config = dict(
    num_key_value_heads=8,
    head_dim=32,
    norm_place='pre',
    bias='none',
    tie_word_embeddings=True,
    init_std_down=0.0,
    warmup_steps=200,
    schedule='wsd',
    decay_shape='sqrt',
    max_seq_len=1024,
    doc_mask=True,
    max_steps=9876,
    dataset='wikipedia_en',
)
MLP neurons of a small language model. Each row is named by its layer, matrix (gate and up: input weights) and neuron, and shows model dimensions 0-159. Each number is 500 + 25 x the weight over its row's rms, rounded and kept within 0 to 999. Numbers have three digits each. A neuron's up and down rows have the sign that makes its largest values positive.
After each neuron's rows, "fires after" lists the tokens most often just before its 100 highest values on Wikipedia text that the model never trained on.

L8.gate23:513468490505450500506497540442522491512473501530512533541502505502500492496505497478520499501545497509521559491475527496466466486502507464511458478477513493495492515516502527496466493470517471499502481530551489461481533519482490466532514523460474483514504504492487528468499521485536525525464482499523491518514510530508484533546525562495534517483479492575476508541537514500522531502498459484485511486445479515476513527454519503538481495458475513507517499502473511433519508478529503
L8.up23:482541511472537565478482462536444537497530491510505481512545496527535462502473463460465488546523508499474478483504519514461505499493478478493490540522494512502513486475528529500463510546538500505516521513524490526536485488502517522471471505520547462478507466487440524478491507500490485507522528524552495466508504488516501510491476499486509504513506517499505476509531517485481497510500515494503446515494498472502542448518424492501469529445534513510509504498453499510528506532472507
fires after: " (", " v", "v", " ab"

L7.gate41:531461509500483497483519512486491452527508505419473553498481524530480483490508514511529479501450490540514494504472480514540548513528491525463504477508518551499465559533475468531509486520527516503496504523531491474444511472487531489474509505515500489522502461450528495497505494482517508558487461461492508465473485504533487542487495492493490510513534511537510504455487521457540514518488526511502467498514471523494524498516525488508512464525510532555496507504516480541499500507537496
L7.up41:501466521488493511521529510567514488499501515501516470490491519475452544510450544504498526467495499512478515523526508496454500537483492488539477487453503495470496503502452503500523477493494516502510507437495488480472492492457531536450573515519506535514521487501513536490459503505451494511518488494494479478528521492487532474472497471473478478548519466458518472500521509486480480484510493539464501532530503475513543519464542508472435501529465505518527506531501497493478518513511505
fires after: " f", " p", " sp", " F", " Sp", "f"

L6.gate251:550486489480470503483511518423511491484431486500490485556497510528522502471485495455495491503496486508486463470475483528508527489539502512482521487491502493541473545551508471491543529535521483461511488507503517480490465508522500492482505515503458494521492471527515466591554462484492520485478498522534477516516497532482504502505492509510529499461480517482489506534444533500534457477528518477520506487530488493499484524539538511479496513472499493513536514487500528472531518515504515
L6.up251:497537464532505502500499473504501477470496498523501489519511517518499495459461489518485486487448484447498515525514479475573492522486496486485442455498482485525489480518508540502484521523479467532502553428498487498526491543499527510508454477516527531490476515488485510547462491495520523477480499503531580467502479495481557503474475521501501481465497502489483446524467477514500489499508489456507491496516560505499481500505520491511503503459520477490482540530479518521473488520519513
fires after: " M", " J", "ober", "R", " R", " E"

L8.gate38:487462558497528515454504514501469517488493476484536481500490519505510485500491521486493473467515480494533530461500489505494494557530469525519460551528478530544503535489521503502470503503500489541531532480539518474455513489529519527506501530513509513504470454496488523493454489521493540505485535475480539524511525541479494536461443487483539517444505463540498494513522513528491523487527551514521481462486471521498489491480463497500475529481494506524495512487482464505491554471516482
L8.up38:469451504491480511463509491458534503523482525496551483462513453505477521492511531507498467553527533487508478465547525502512514502531512448502459518452521533443510517501495493464508507540468499479521507497484476463508522531530511488514472510523484513512515496468524488500473472493541497462487520487495519480500482493505517511523480520431477514477493501447518492452464467493514494482521509501546485526530491510461483460484477483471494537475501533496502545519480537488525480535499477
fires after: " d", " D", "ort", ")\n", " were", "%"

L6.gate28:512515527551464513487520490527510511505533499529484524510453495522458478495506500524544507504513439515522549478522478537496490516488507496489528468501490535499501527511458542561493527495490490492493507505517534538463527473474511511540485478511469481469495524476522534512489539524506488504528469518497508504484493487507519455458519518551514453459534536507479499508503480504499507556487487498458502511465500495482512522533524493534465522453524556499526511511507494462542529482525535
L6.up28:454500455484467493489517468509523518504521495448495454489474527529510489492507488527476488534490484502504477509492466498508537459461505506476529524469496515467494492502469519521479470517484463481510521505540478497512531520474534523507494482482483502474502481580480486540514516499523465526500503516516530507474452478495488463451486492469487514516489510551537512477542547500495523522486477520516507544483516498476535505528505479471511520466453505518481524507481446456497480462440520
fires after: " d", " c", " ex", "if", "st", " int"

L2.gate48:513516505507475556469457500467524492464493466547473524527485482472503504497493493483488471496500510514536523479492529517525502541510493515461460514514481569557518519539535475478481498494495515515515501531473515509512506474512545490475510440467472519464496472503506509483505500504486471490549507496492483498506484478526547526482435509509492532432488496485556493492477486507530499508505515511502532528538532522520537525504503508478505513533504455518498485456509476544500534474529514
L2.up48:504495499514470515512502496506533495486496494547494489511518529516502476545476548468501544451450506484519472483508506504465503508516492476488503518495513495502507490525483510465497504480507500493483511536476465492469468504479466510516489458503494446444506477505493513470543474508491514485486512500521478458516453477529529507516468452561500479487486532478531481470481460513555494517485490482487516526512464508524566572505495528522489503493495447475490465470537506475490553526474515
fires after: "3", "5", "4", "9", "1"

L6.gate186:444516483542505502503535504482485522559514456485502462525518497468475472518538479495524509564499538568488541542548538496505533538526478493484539512505538483493529479536517520514507464458454499509507506543485469500475520502462529518506496504498486468484489497494505527494510490482497531521491504502496546464516494468518524464492502512511497512474505486501471503441495511495461503499510484476461505510507518518519508500523486473430500539509516486513510498460554475473518499527495514
L6.up186:487494509475509480515522518560510507467491476510510475431523482510515537522514510502495528486471535553501498503495525512486475502470511539442503511543517532496512520492502457501514492473459500508503527511489521492529488479486568490543462491487477538516483450531523524472502526518494524519477496487529517467456488496526502514482565551528492498492464492511472498498504525480461507511475520466502518491492453548489499510493470489495527468579519516524468508500481501487492514493493533
fires after: " c", " C", "id", " comp", "b", " ar"

L2.gate264:474499520475499518497560506469516475525488545513453485509479510551522475525485506497484513512504499509477526527483528505460500523528454540489491480519534469493471490539553524480507526502477508531501486491512473552472455518456485485489463483475492487475517485464498477495498505478507495491546465503478491453511483455553459509464445479480509484487478541485468525487454465480506499533474500510491463467497489488494474514548502495512479501478508513541492481492509511485562522515521473
L2.up264:508509459503503487476541477465530471498539502529451501490515513504458493514427520506491517509495504500517490586499563509467478512482461490517513508515526470503512528521506505507471489495489520511453488489491521558510495496467488505480462500512519502518529500497535480497505503497523486466477486502504461513521513499518476496504489469467544482466536503488519478505425458479510461494525508499492479503474474496472467518492471435487471511467507523491489509534496515551498532543473472
fires after: " h", " pro", "le", " rele", " c", "H"

L8.gate154:477497495469471497479549505460525476524468501532527468561494505546522479490492508503474494540528499479506498442500519504459488507451486520508518449491504519529472487480517487508497493477528481510499496505494510495523543500474521487524531513486487479528463496487515501522505498489538467530453452477498492506514515461452503533477525500470571460531529486485494502505490502461446472523517521528502496539489505468515529505504509539477493518496561477514494524537485522440487506473520496
L8.up154:509496502502449488526524527512493528484510481519494519499503500510503471513501468482455506511515518452554477483521474476509472555542483485491503481523521520519513486480480503510469499474458545510491512497494490497496483499506455481508507497485436503464505520505483466515482530524493481508450496495482514490495503467449477533525507501494527483492467450445478476502463463520482498500457507472499489446475500498540543474480493470480474539547515481527503499508446461551523485455454495
fires after: " S", "-", " the", " e", " s"

L6.gate45:448453486511507554496522485492502455497493583515546539520538511475520486540514472511486504538509480489476525501522500498471524499474515524501452509506486477456519495501479429479529465534513512514507526528544488487527488513508490511502476529484496447524489475493550513521498520488466501517531491495522476490464499525532478478530543561519481498466440522526509542504459513498483534491506487490508510481478487484495515514497509480508467507525512474521485501467501510529525487479513521
L6.up45:474519461514527567492508482491500497484529497510545536535567501542540519519499496526523487493553491488511499482513489473457454477526500494527451456520502484497552476501453495490497530519497463463490486515521495477466515497533510570520528502483514475516522515477496501487554502490495488505459472465505502541506490517511491475483513540509474481477506473483479529531482514540510484498532534505474501440466503489477521487502480521547489525519508489533503509503500514470519533489535505
fires after: " v", " E", "n", "e", " col", "v"

L6.gate222:509499540480461479449521485537515514525472507520516480517500472509521466523519469478542527495529506490527464504525475471453536470504490505515488463500483520505482514486509511499532490494493546498506460503529468485471524494500513549523489499551473517460473484458497483526548558534471451495488474538477504523488537478532495511508501478495530488492483511475510509494467472508481515514498492536456470471496442536515483513479552443487514534494487484528502461464501482494517496487487532
L6.up222:524514496485519487481536522516487534495465455475448502477551466516497509452505468476503511517501478511534488471510508476528478510502484497515488507530486478509517524547485512535537455495480534490453499506521489486462492517517529478494490534511572548489503505501501462465458550480490457453457499530531530544476463475521492486520488500467471505520496515524503510549470504508544494501496488516497495514504492487483487519507497472500477516465531514498504489518469485482555492541450533
fires after: " D", " d", "g", " W", " K", "r"

L7.gate177:471463540531462476513510513487499488534529530513449483473498519531497489481524506487532503473546510503478476511531490503479532457489493527476494496498484481475514524453461502521533537485416478506521527494531488510519477496515531481466430480528509511488482477513517496494518500469469515521516526489475514473510517488499496537496483472448466492450496543521480482461526465508532490491508532484451529498522498507467513534494489523502485457508451488489511469475458513476489517530524483
L7.up177:445471517534447507506486531535524528519469499463490466472491516487494491502505462511496493511484520521503507493529517461501569493505468485520521477516498503433535495478474462475494498506497516526473459487467457518458493519484504505535503507480485500506533505532506524523501540485533519561511499470446490501518489472476501497503509486543499503469533527505499492491525442504495480474494509503530487567481475505505491548467523520510464514460471498531553513480456506512491502511491474
fires after: "c", " t", "uc", " T", " pro"

L8.gate213:507512447508508477450537509499485533551508530496505546493524506481472476533494519494521476505490477479509488477461503503484455534501533514472496487483505491489532496510512461515545476478514493514504535472526476485465543470514541508493490507499524546506528529539462477543507490463490519497522498521518472496481460501540503521525467464534511494491425523510507507515473466484481451477513541488504496551499497505510489491499506455495462485468512500479538525513526487534518434491483529
L8.up213:518509534542468526474554510558499518542479450477549479478511483522491502520487492446486504511482447535479508513470500480475518529520495499501500525456479486528538475514540525499517517486454503486523505551485501484458510498470520494523511456540489485469497494493477544502489529501476525482485501503528537461497453488501526522515518492519493482510549521524477529526481493474525451523539500502531515513517513456515494493525523507462487500523518511545519479541465486513471490512510530
fires after: " f", " F", " ag", " p", " P", " g"

L6.gate126:457518475530525479514494485466503470519527492485474490463547541502510528491512545458494471494522499500510525505483487504529482453473489485518462504501454459514486497503492476497533478509523532490525511464509496517489550502487511500501460509488499547537465472525509519483481517477498498518479461490461519484525474521536513536564503464493509432485545523469529520475484470485460508503494463512502458504473504470510536478506511527553490515490469477500529507529468528528507555497503516
L6.up126:524507506481518498488443488493517472506458472506468541511503492494485563490536534510520482470493499532506514472452514482543520509504483523479450535490500546478474457522506514481499483499505531508513485464497453519509503520499521491553486494522510475527510484518528539543477478497515528547504495515524514503508459489502489513517532460499510452485521529496542531448520532488523466483501493535487489508474484478479505493529517485540466512518467410502522480527522476499492481470482512
fires after: " m", " t", " N", " T", " n"

L6.gate243:516450491494531506471515465487504464504461493513483518499499512462486521469487504475502524507509503507468473513540531505484485529494500476490481509482504507533535516486530477457519466505457561483478468494508493489528538463490499521524523526500558525534463490507463523465538536519526495488490489505483523496475489518538463522508501520517503478504500547467522484505529506514511505519537515483518490487494419490496480522439477448487489480499476479524445478509495531491564467517471508
L6.up243:494514476495506493520439456484470506553469468494504471502467530498492499493486493526509461496541515509518458472513510500490504500476506515505496476497492505529538502510495466456518483496459522470487514470443503495497436488480445474540448522510533487510529539494495512500513494506475502475516550544490490478522501512525514535494499529482541520475457534475510505519557485507434486459496473540488513496509500478512460506476465480518475503471502540476470509509478544509515490485529516
fires after: " d", " C", " U", " c", " T"

L7.gate64:512496487501501520472503518517490487534562494485503463521537551479471458446518494507567510525479491490537519503513523537507492492505471479531470494522484478494504498518520509484502497525504515494488507474489480465515572482530460497496486487488491486486507484538491439512538463475540541513512512519469492492543563505469522507547520465449515479493504512480521493482488503529538492555476482465455516515457475469524520499491493494503490468499484472533503519488501486510487468492468474
L7.up64:496512509537482493515461478576516509512532469505488493488471503499532530490539503498522509529494492466511497502520530513492524500472436524481528442518537552494492437517507522487474518508512493483489503472484518498448525515506489488502501528509503511487496486478501504532520471566489507496508487476466520499511494566511472488479470539509477466491546501522524528550521486491516515522566522476486455524450483476488514504528493474498520501493493513553489473476483503477462477509509474
fires after: " m", " M", "ee", " N"

L6.gate144:520451507532511481466498556452505505505477517501477543483466525493544492495540490493538493504489491501479532528497472508519493526543479490493481477477451531495483528484554499463480499524459519483464491491529500483528509500487496491529500473486508511480516490502535458483499509504507498514503481494526483498495477532541499485500493571476506500490524513450526461510515495533484511464458506524458506513527462495497496473507518539519461538522469501456458468466524535493552469513455531
L6.up144:551500473495510484514539510473537463501490500461473505460502500450517562482537484464511479528531480549502515543515548473467475473462480484528477518491517535485526501514504533476519462538513468476493491480533482503456510473492485527491505487480504505478454508483499490520508494470490548505500570518533480504414479519544500516492491512474510525495487520477542514477515522473465499522491511548532489505520502518513478542510506534509505522494490476487526490530507503486499484480501508
fires after: ".", "==", "\n\n", ".\n\n", "===", "I"

L6.gate133:500472456509467509444483515498543480525492478554495526507485502494506497488478499480485498500493550480513464474546449504504525462502489497462491450463450447528503445557498497511537493495542537502520474474514504505486496480494500474510521537491500514460514482455530512499507466483474515483500509515495454483490529483452513507478522539486490528514502483499484478553487490500511471471513491497524491506519505497504478421539510500511493561474509487519497482480492478496497468493537529
L6.up133:505461488486491535541500483505466506491456485556479501522511472493506492523520505500504500520507506490513521509508496511507499519502520532506501472505469472516473536486508528531475507478488498470461506501447508524530481508488489511508525518514556449489506527489461501447486557502486450508466466491543484505490533524522434499477543495533465540575531479504520455509510487464547517466495509513466514503475493496513499537502519495507500492519472457465548488525473454511519483505494495
fires after: " G", " B", " L", " J", " M", " Al"

L8.gate57:510496517505509514485493486551483467530467479532482474475476523538581485526493497473540505503502478488508494489476479554427494493476473519485480499516509476468478524498517502488547509509548502516462506519515515552485497519507525488491489552532529486494484497507465445518468530461503516498519498503526535494505491465562518523499494497504521498505506517489498485475552527498489501518484480464560500486491502557502495491514537487479471512474482531494513495500506537455492506477531446
L8.up57:500494507499500527518520488467532487528490549498456516503497550476510510496481507508500483499511445519472450486532506457509472472502472503488488508470496504517488521493486465489566504518475512490505502494506493515494488489535501489495518536470515478508507545484503510527433491484592479536517526473492489458492483462469498483490497506471500497550482517554477504495545502481509475540460525523537532521505527499495513516494453487462462539544510516500505519529475525516482477539475476
fires after: " ", " tr", " s", " S", " con"

L2.gate251:462487508486527511527446469509531519478503510494504497513485508468548490492521473475537516482510504513554525518509485437508487537532544469558531518496496486492468521513501511535510494468478523493468537501497503498492516481494527456564545564518524517480517460513504495503532480503488499543516519489542498475511475536426508481484512517480457525522498482481502511485500513535494509489485503489489494491493495477470466564506486551512501523479517552500501540526504490481505504493503527
L2.up251:481517515495528476506478528482463532470515475501512469485511497480520506475505487484472559474509489542535461515513472498500528491545505495537522502508492510439484498482524469495536532477452483513466503542480492490524514472521556491544534534521519485482535499510483491492489515513463504514506494495530487514516461482458542522543503495476504529544472506480510510484511491510473447507451481478455519515459487484491477546454479513500503535502502515493494520542528524435462513504483519
fires after: "oc", "ile", " be", "ec", "et"

L9.gate106:467454500499477542486529495475495495478502485532495546509472509503479504460491501516489509525494519480523490453515514486527469486504514483525505518563458490502444488488490497487529497507492487521437486482474470508485504488500486526532469489501512415435508485509453513484583530489536468524466508499530518476520509524506470465484494500470519487530475518440489499523495502503449498503472502515496521505499512453480499519529497470476516521493473489492482534515501463467500522522480516
L9.up106:464497480496438450518466504515492498514541505475520546523511515507472468485507498482506470538526510464511461505453483460522478527490478459511476520501469480533530511520497524536543514495520486509495475456501528508553490490527471550532463536495508498505525487501489513518519489501439465516501503511534544512489518485487490552497474467482486486475485489534505527487481500493501553515484486499466478522531484523514486520533520529498506425480514474470520504483515465542491533490487495
fires after: "-", " the", "==", " first"

L6.gate57:538509490562525519471492508482563490513484525496534458476507549491524498548546484500528489457531462532496526481521438496514533486513496480537521559502534521507493486478483502475458505512478497496511500518483462527490447532491494457493476521471485487500493471501480460501477483517514497523527489485529511523534517492478514481522507407531492478466495514493493488498513525503517493506515485530462493537462495454495471505506526479506513494494516470486491531496504514480520493510458461
L6.up57:492489519539488539465478497513511482467473500518500497463512518439507478519505479496505516524502493511521525461496498542528506508526486501508458494509488493550491491519532481485504472500542511473549472454497471487476478522535531483489503503477469512521514491554462503544498493497484504484550491491508508527483494483525500507456478499501493519584504511506474462507549466510511475489565517495510496457490464538467517503502521470507508532481522507495490484497515467500512486559427464
fires after: " p", " M", " m", " P", " min"

L6.gate255:497470489482466549541514518489502459528524505533505473533494492485500491493495519522522485485512436477480533495511544475492521501534540499523504475524492516579479496521472487508495494477527533458493499506484480501495518514500485523503482495473419495488488514496506513463504490474517479471513478536483467454468457559529503455545508550548516432506510496531469512494489510478522524473514509499490509489514465529543502477481494505498540522526507493532500523476503517503512505515489532
L6.up255:460493507498493504450485488516502534486545485537530484522520501492526486497469487514509504492466514508489513474484537476527474486518517480512491520518511466507527490472549519513511522504516522498482497490480501522521494502497482528514500444504435483473467519515532519533468525551515491530498491489500484482459539587475476458518465536508531484510490538538450500485503479571516508515497489473495518479450487482506516514507454494484540513472499478510513568502496517519513485527505534
fires after: " v", "n", " Con", " s", "s"

L7.gate87:481480514489507504472474551473536516516491524486471475558476513486470458507501474527556528510551518493519523492514485540486498444482522503537474506468529506466522501518525538501485488440513458501472509451485504503496566469511492513465491529527521520519488527501512502470522487505526512497564496482485500455495488492494503498508470505491545474499487540471506495496521510447499481505493478517480453472506508562518502503501442508530488498501504484553533501503509471508521503504511528
L7.up87:537483510512547504470499486483481506497502513471485491560512490503485493506462441548514513505526508488478501450512496549489460490477467516542529466519500531524503533470511517466456494469515473504478482502454530465477529490513518507532488488498486504544488507512518529485496489489513474485549477519449495539513470545496480539504522492535534537522548539485521498490505488474511458500515490499478526524518480506503504506500514498538517495489550491536494475559515457533499467544490484
fires after: " o", " c", " O", " pro", " or", " C"

L7.gate117:495513508505483476510504527502530486532529489540451492501487536448483498499463498483468509480519502515526529527530522512504487519498504510500445499518464510508445490480443497470499497471534538483497540486518474513492479497500487511475529477497468496450480517489482525499513539531540477469529492484524496483458476503458516454515460524496495504486480475507492518500514517524481480509518479532508527518555456518489492456495552516466500418476486531511550513493508504514489508464554499
L7.up117:480492477529511471487534512500467509515521486469538500515511484477481481480502456476515541473498496492543522544492509475552459490493487529506467508550452494515518498454497543523520495479512519478444559503533479466517512510485517480489500537499545501467476514500532481505482502548485470474497498529556486493472482492483494478499500510530546510516519526520486521512507510518530497456491491476467469473460529548472447499505527498475501469499525523460464495487471469459498514500474500
fires after: " in", " In", " d", " D", "n", " S"

L7.gate7:526495514538528489474529474550534491512479510464492497499484465484468465521481513483488462494517508477507489488506500534551459500485486477484521526519487472556499521510511473515484469477499510469498526513486544469473457508485492493476521508517495513463525492470500538488498508514575491568490489530525468515468505494507490466559467549494515519497485527547481482477533497481462488510491527525507524497467502501530489531546512471474490501536502478530459522477517520494557486505536495
L7.up7:501471496535555501497488476508523514499484559459540490510524484510482492556501519471539457530506550515504485480471499465495520530520510541523487527457491528470495466532503510508493471498504553503518502477520497466450502519536493520496454493515490488470506509477496513506479477518501524475544486514518538468477507515510551488501518489571524515505465512489506474496489471519503496478505532490482469470506555476511480515513517565529517534520489526494491491517474516477475471515558492
fires after: " J", "i", " c", " h", " C", " H"

L8.gate24:477526484516510503497525526511520539497509535509522507490493520489518484474510522481513507489500530511479453540558551519538468485529509518559464453482480507469514504549486478485485506483505509512502499495501464481509468495490516537510456515511532535515524500448457442505479461509544503494501501524509532538483498462470539525507502527463511539562553504474486502506501504534482508496520480510509470488517496491527465476490505497501485501480472490504485515458498438485475514448470533
L8.up24:554461490474516450535516520517535504510472485530524465488500498462486488543462460516479531468530513462522492466519488519519500507509455510475502493506466532509509523504494542495527489505470567477472513475536519507486488457512525522503488538506498520488469430523477478519480514491487434496473499482491520465475481503532525504511513533475518516507494523524492489479489511531515436550514487521514498495506522460503488544506477509467523516501520512524537524553499489510467498513524504
fires after: " d", " f", " v", " D", " n"

L9.gate161:519484470525509460554487481497536503511489543460482510467421492527512508528511491540530469495536502467491503481473523494527516511504504565497486480490482461534464489475508519498478528512475480489474523493494464500516501470514532491501507514538522467439543516532483464495513523480485554546563459502510480509487484477533506479500496509499541506489490482538496534460494527505521506476491561501523497481479505459480537535516498502484511543496497521537506503491502511498525495512513505
L9.up161:513486495472524491530508512471540466555483548459472482465519520506507514475482502544495500471515528557535526476498506500488493473490524479466513473533504544492481462467499486492518506505512495501537552504496503482514493495532475487503495513482500503487557549523533520471478519505463491513481475458494461465486519468476532527531521475481534486479467498540494490497466546533514503461492507464534466535503502486525493516522489553476512516486470459534536504518501483522541497531466488
fires after: "ec", " c", "y", "al", "it", "i"

L8.gate41:488503458539475547514507538509501475492544474558483479475485475525480495476500470485455468479500425493473489531513515539518493493487499486515474470491481505493500495502476491512497533516472512485482495538479532555468514480492506509496487479548554509465515500476484476505526504543486511520495516509522451499518493444498469530517523495496503508536514476450497527484473500473511467478536487513456501494532453477514506560510492513504486510511455542452526477523522519520521479483499518
L8.up41:518504497528486496496508483498538485531494483505517469465514499512486520469535516490475497505546507501515538522513540532485456510510519500535529513457461497465484476480495501454466533518485522497466504509492484494472462494461486492511443468565500509495518499490495596491500452512496523514504529515505518510474504474532539529505499475527510488413484505502502484457508499495515495454494533496471512489458482477519472515500496523490504501520529523486489483437464507461514482470512500
fires after: "1", "0", "9", "2", "6", "3"

L2.gate234:482483466545464516501499474500524525485473523501509493509512518502505487516472492489501487514527480484476509535512473526509541530509454516452494497505479471527493489523540519471484479497556547533450488531521497492460516471535489524524494474487539530508479497448529540466443472463487478477490486502527519494510531491507509479479488507528511496470484538478526524477510512517521469469507531471506549538530491514514507493548526466478519482482504443491505515504522495502484460495471421
L2.up234:497523498492489508468501499515488474462498541490459480494488542533523457506488500484481454506506504485455480499521511539503475470465474529494475482491519542498542511472498500457508457510510529485458463531546486540491525453513496463495496447491539541464507461478490464480484500452502480469506466558502490467471480494534486481482474520499507489473483499517518488500511520501479457477514522505573563534459499493497496487496503473479517474473507514511504507492531519502490464469504485
fires after: " H", "==", "\n", " (", " h", ".\n\n"

L6.gate287:493520426539521487451528484454549521518509547520475497497480458483503509503497494464514535523487523520502505504493475523512506527525490492510455521514519516538497534518481485553494489499473472528492528507461483479494470515500495494491519496485532537515507480485511507503447503482496502497494465547498503464525527505512504507499535488532568498496487525468512511471474480509473481490502461480478484528473508550498507528484539487441466514548483496515503442480565478500485511486533490
L6.up287:463509487467498482476478462475540521540505495523463484494501510499537508543497526513519511476473451527493470480502524501453490472485541505521494514505525494505504515529496464552526446515478502493478501504483540456524425491495480474491512503505539501556480487493505515522479541444481496498498468529453514463508508445487507505510504482522484531476462524498498497498456505525506490488504527467454482476524548520497486500523520469462485525446501459485512486518519472487521504513531501
fires after: " J", " W", " G", " S", " M", " K"

L6.gate152:504494510496460504513547510494478463519530479527504487502496531497541495479504515521506516521531504487503440505543448489518460431476492472495517532505511492513522515527476532515545523510460487462472577510522489499503512486475521461513479433540530509506507530533473512516472512480501506540539474482494493466504516493481534474506524493481515548494509503504493544511502487507543537483514472519436508465507496525495474512526519494460499485513525491530547488473500513494529531489511498
L6.up152:497464493515488499477517544538480494516522480470461502475520506472524513529532493502476535481525478518501511494476528480485455523547461526512469512522548493521542480502486511514471517485494477510493567520512500494502530504476514494537520520524529495486498515545487499452531501506490483504483502481479494519493525471450517545516519510506518463507500528495451500517524513487472477473496472525407510544557515558516502496467514533522518474500500509539496469492460456528488487494500498
fires after: " t", "oc", "uc", " T", "ur"

L7.gate126:531519454517482494498533494503490494452493465524496460460490527506542480443524489466537517516506479488538470482487459499470527524450497511507492488519489502506445502486493484490479487495504512484497492509506521504524477499512497506412484500503511455486530484564482508489479513446475543517446470518453481475478523520481477534483517499500499443485442518534487498490483492550499507496508503525499510454498486466490509498480523511535518513532513477517524491467465489493492483486463495
L7.up126:486459505528455506479534475492471492470461540488526509479533516511497473458513493497546526471469467465478484525500504490467511524509509516543494499539501492499470487529531484508498493501555452506461501495473503460468498461498490439476515532481493519496485481517486513484483451504482506480488439545456540481479534508506530496512539463484529457524543510540492526528502493539479466516538489493479511502501499493527496477479562513515509511500492500523489479465512507516500500518458534
fires after: " S", " p", " P", "ubl", " s"

L9.gate20:478530482517491481531525503457519487477498490549511514496469491489524527495500482425504465540489485510476509514507535488485465497519514510505505479507514519508490484441494517510483537478485469518499509500488537551507485477483534513507512452532510496459470484494470511488510492508516538502538495509472500456485480489506509483442444511502526499537503461500529500479528494498491491510487449442498526561480497438505451478545488497459536483508490511458541493476487495466480494536523499
L9.up20:481510491527472479473515530470530505507551476539483501490486477496522445529483549509494527524498472496505488531514505519536477475514569479505507488519456526551507515504530483463466460489514512505488469520468497445496492482519483511533479525496491474469480502485454462521476528557501539485505486456478499453501521510486511512458518511474529523511506508535515467542511496506514495472485503473486496516564515475494475508526499527492506487482491480485477532501514485507448468530523443
fires after: "–", "-", " the", "th", " a", "ot"

L9.gate153:537507504491478556503489496531473514493484477501470519529512542500533487503574523485507501513465496511483504513463479484499475495482484535501495517539496457546472513496524510463488483476515497506506467507500489535454517494482528516482463518485451473534491482482455500478506481487553544552507460538528486469515461488533497526465523521541488505494500529503529503512485463518504491450501540489520499537513508481507535500525488539488504534476518505493516517445463497493474488560531486
L9.up153:552501480493516527484512541470546514545492510482519481466468515560557511536503500509500472511525468545492460525481537473479501503461477506484527488526518523519479513472509484529487472504497456485539469470522482460465487459462498492511468501511502507513454477498476482462481523478525463506505560516496482491489507479495474466526507504439517483468519498520528506531523532491492478459486508523451496489475515518525482516478494503491493481523476538478501491502473476550516500522471463
fires after: "\n", " as", " "

L7.gate3:472537481542489521490528527524524516514475517506524549516453507503523491534501487509526534488568510517482505524484501508463509517497485485466470459471512494499485503523477471470480505502472467473490473490502471471500500509507536470463486533485499523471475489495510478551522487486472461489519517525480478446502527497549510535527507497498497502498475519514557491460507506517462500527558497512479467448460481515498492537478494496473484507531513442495461476492461533528501467486450506
L7.up3:450525478493528491547502496482539448465468504461503492495469494500483532507477461516507487487505527479484512490446521481489505499521532500445526504517478519524473536525503506485471466461514498513497497494495508523474511512472502540503468493508486488525461490533562503508550486460488493516510504560532514476482515521496467546514566494497516472514514521531510489488464487492511470495506507535478523465533498491531488479501553480519556513531467523508468473537531501532501470509508529
fires after: " c", " def", " ch", " C", " app", " to"

L9.gate7:505518455493472541502478510506491510494474508490493504482475467476522514510479507539482498505555486478476500517508529529525491501502525496510483540500483547514521533454478445493519495450512517547437526492507515508458494512471503535537481524536467549496492542503479523526525546492515528492523475488469488504474494513511465476496478497475500515487458504502498477530484541491531530493528530511483523521531493464472471523486487491563462507497488546509520507536523510494473565486526467
L9.up7:493498461496499533472510505491508497506466489485526441483495511493503500495503511511485477515549463505453499524493531534501492504502530526524480515537466587523498488426490451510497492467534506497477529492495499484491480519476514507488490513525440560523504571487462506502511500511533496524538473494458494532538495509489525481441488489491506516483469494506484506496498515506539539479504512489489486468531507447486474529528489517551454514469495537500512480502496498473510528506491482
fires after: " ", " were", " c", " of", " d", "ge"

L6.gate31:483476489486527497492496505514515486527498528453473465505510504533531469521471495469479503459532525480552497473471489533522517514511532545475488492528548457524470482528507502478505511492481455484513494509475475478518520508509543489485515550516475502525474460513499464490531517519510490441495496500533463489471448466466508469521521486475492516509470540469549479521478541540497512524500474491490530549537481485526523502528513510517464528499479501515522495514508546498499450509550501
L6.up31:481481482453513525487489515494517469477514496483475529518537506512526463527526518524502519526552516533507496461482499442506508487465506527534532515508514444551477505480479452506496510501483511468511480519510451518474522511521527526455511495471498494470479491447513502510489523523480473490519466465499481509484502506532477469458494482490484489542475521468522478526493474521503527494518508454543492509451518487479475458465516523521473533441469498516503547481508526473472462493530497
fires after: " S", " J", " L", "s", " R"